Weights of a small transformer language model.
Size: 8 layers, vocabulary 23762.
Training: a variant of Muon for these matrices, 268M tokens, 8164 steps.
MLP neurons of a small language model. Each row is named by its layer, matrix (down: output weights) and neuron, and shows model dimensions 128-255. Each number is 500 + 50 x the weight over its row's rms, rounded and kept within 0 to 999. Numbers have three digits each.
After each neuron's rows, "raises" lists the tokens whose logits its output raises most directly, leaving later layers aside.

L5.down173:462527425448486489478565502479485577499453613543487501516476434560575460383538554531533516474584503529432474510533419563508484549356511625444376474488559548490524468463515518490495456465445416458552599555536551441554516473484563566544482475585426483522448559457532486430496490381454495549508514413538441549477441442474554560463581467549471547503476425451545463451505495448463571600560
raises: "ric", "ro", "rics", "rum", "rav"

L5.down2317:518610520400497531468515568523537536497461507504470431492533544508548465526556419537558483502516517471442545528445574431493514465537503560506513512456473456491525559569456508500549526523553523571382509423521548572585465516486480500468436562600540465476477579490498429527479600447430448530478443412567449464440444520570483519494426437524501600491505569555573461560462484499453447548450
raises: ".'", "'", ".", " his", ":\n\n"

L5.down1310:515451501423513481482412586517483412460449512470439546545568445483485526518398463568505460510470502505397485501437532434412518582507543398581531419453418579526512498540460483453525464480475539526553563561463505482505438458538493528498539485511411460499402547471569439532547480457510449478483508467455604554523460543484508517544452449496499481540440463576461542590437514462489572523534
raises: " here", " there", " There", " it", " alone"

L5.down2597:550448458517522480551544478496585516613494543512496544541487609572515490531438487489557545504493518469553544534609500611484491473570488474485547399440496449496461487473449489489472531560552487556541523614467530435485492586476496488527504521528494508386593432486457446463532496533641528478513500537489497534460428372480445559525524602420512515469526501473420579398400513571545632438478
raises: "ion", "rics", "ings", "ions", "en"

L5.down399:515457576483490467477486490498640471538534561527506425537409514526572402524388469437502519540542517554476511568557518401500410507481482553554544505433521528481528560551439415441476414528451496556442476617530534509534493462540430512458437508495544486459453571551448490510516488529499423537519455463455509478472472490510571452506507473492525522466655534489522463527531476505570591486536
raises: ".", ".'", ".,", ".\n", ".\n\n"

L5.down1992:497508474438538497514415465505515540577515517535434513605462565525557442480455517569480593503558568550547477492471533529534448462458468514428529493483401506578524476538398542477498413490458485557511467499400462496392475522466565572420495588498500493525529424458436534515510540431558477489472450597471574483508537395579526562551600463520558509441487466501455467424538595462472431509451
raises: "ating", "atory", "ate", "ately", "iate"

L5.down2926:516429558606501503500433485459521439550563380465557511503397481509589426510475418459613525490510526554509484514515555432410524576542510515491547578460495506552439548527532468482421548544533481457455513522510468517516494504466541530564536558410544400413457601484512514441453532443469578605569484424446495491497518530473433490488477401528442558510509629535435590553531483525450494409541
raises: " prevented", " survived", " would", " cannot", " did"

L5.down2380:514567419485496479523470507541493519561594536499461487565463505392444405538480416471402461507508472478503532554453509493528520421443516491483441443576529418445501555521522523526474553400441506502492572495525516438524553487537515543573443408515478479536492526454507495525428480466524602445511484459532463557498503433519391439599493569520506458469491472601550548473588476521577432554419
raises: " times", " least", "istic", " reality", " period"

L5.down282:470550499553387499587504462375565481484499490432481488461530513493522459482465537523458500576461494472460563498565509464429495518548498507500486464462512567488547534550452480477506482484435502547566527466394428466455528527479458650497520469582482514538400487589535598514464462472600423530545480469365424452471601533474620558421492519608517523533443563515580447590508510479506476509483
raises: " to", " Producer", " review", "|---|---|---|---|---|\n", " Site"

L5.down2773:492547515476529499552614490459500525396527509543516520422477549553507553471460472537496606530516494413558535459472455550478540485589534486494491561492520524493437531531469443608389536531546482559468413480464458567511548494562528503474445537543513562537476428429544506505502410471457531510514565523526506401513504435591572509542504605617493438442630527489513500444518569567504472581519
raises: "\")", "\"),", ")===\n", ")", "”"

L5.down295:523487553452490465419479452467388536521543435418505560494495513488625579539510535446516366535511427509453427507477487489489481441522445497565442596495554591560576478507510416572484475456555436464480443498591519474429449470519461513507516486475534631518491479468517506576577446537463535428441469508503486466515564539462532587522462463446518479503469500428514510625539570403537446487509
raises: " days", " months", " weeks", " minutes", " years"

L5.down2546:491551516415498449472497534534533433538457500455547488484406522485490437545581340555486411523414506538553480512483406522498543479553534508415499538477380446437536459500465545528446513529494404513495503492454557546417537531484488547490533485499479487549433502478601531532513473581549558536493469544586540446526534509614503422488522570552528485503471502536529430505583497414486501506527
raises: "ron", "idal", "ram", "rac", "ran"

L5.down2882:514561543540544490476562452509604468480627467535466545529461442466597470508407554626383436502428528502537452450494586511559606410559418558502505489471528529484533343572480610371538448566572463470536552556498480449480453439549399499544518555527512511576504542467413491521475590507557539569493486577557486503502566452526440458494493482453528489435612456547463456548574513486452557565481
raises: "’s", "'s", " club's", "hood", "an's"

L5.down822:501443504533495612530590531435439468488413537424586531516488513423600522521493539438424506473453482461430523615512526518558467432538547465482449543447565476483464521454501550623473345436463450585477519508533553485478523507443409534570490527597569469484499521528592458457527514485529487542446475432515480504474464459489468565481587440574567460563354413511634498543501560411546546500565
raises: "0", "33", "39", "36", "43"

L5.down1204:551450451585617457565514508478402439514636464419550483488398534495530461529518485464499508477538489570450498497500457487495536511511540456416494568470490523518465494551525411541515369531557499517483538457475529493536542508545537515540497529504497446443468594412465497519503570479470466561489423439488534460468439523521512512580506484484394482482555465674505490611538462533545494515547
raises: " were", " are", " would", " cannot", " resulted"

L5.down462:467477521549499478483534455420487540499598451560604450478585566589512461442550522506564476556584512517472480437428590429428475551537394532538547468494512552556461563504532434501504594555462525571563501457506462538427522494495557530455507509467589422607537502425526583514428501483418424491437529506515514504587486395561532599511407579436565530475586446451483509595617601501473458504519
raises: " seasons", " weeks", " months", " centuries", " year"

L5.down2643:417531453458552466548546513491550574474542519440534558521521490528467533568544506499410502518522587483437471556400543603527472484525547520575582526537453488552543378502449491465479554537504441536470503543532505546504538581591533455570508467469495543483539540567431404536370496578481429426461504580459533509482494482533468517476489482416630452391625571499507557482512432510556532451554
raises: "ale", "o", "ales", "al", "ious"

L5.down2846:421473483546479496506453470526465490431492479515509432541602470394518521528583464377457433475464499519485491481485469415419465436560449430405505556604502539552541503484440498468514443464547497517571600479542530484507425469533503564481512452462514418456391495491531473477479492489533548560433445506547425552483551530627476585533554448519495601492588443348503572449578480512511520496549
raises: " are", " were", "urg", " have", " include"

L5.down1717:479456491498463466487473605468583562470492553381513491552465560433437487476530473531453523536487452568471454496528483547550620440478549517425452487442503495498513440546466584595498393439411549553554523524412510534489465552380507513525471522471507572572520528411535507516524481540499489496499526507552508481421425603555584540487478450476605518529524520572438522521464395529466514477439
raises: "hest", "rum", "ru", "ric", "rics"

L5.down119:502477517430527536527577556555436438407502477499539482540494495523551569520413474588540457380518444483500590445506455508537472489487447589539443622596495441526423497509476531452477467495535482543627454458483520526480470490444478508579572539530571484491505547589507391521432542428456561500529493546507477479412549370506538486484542546528539520407507517507504550543390515423504475453507
raises: "ise", "ference", "ous", "ect", "ace"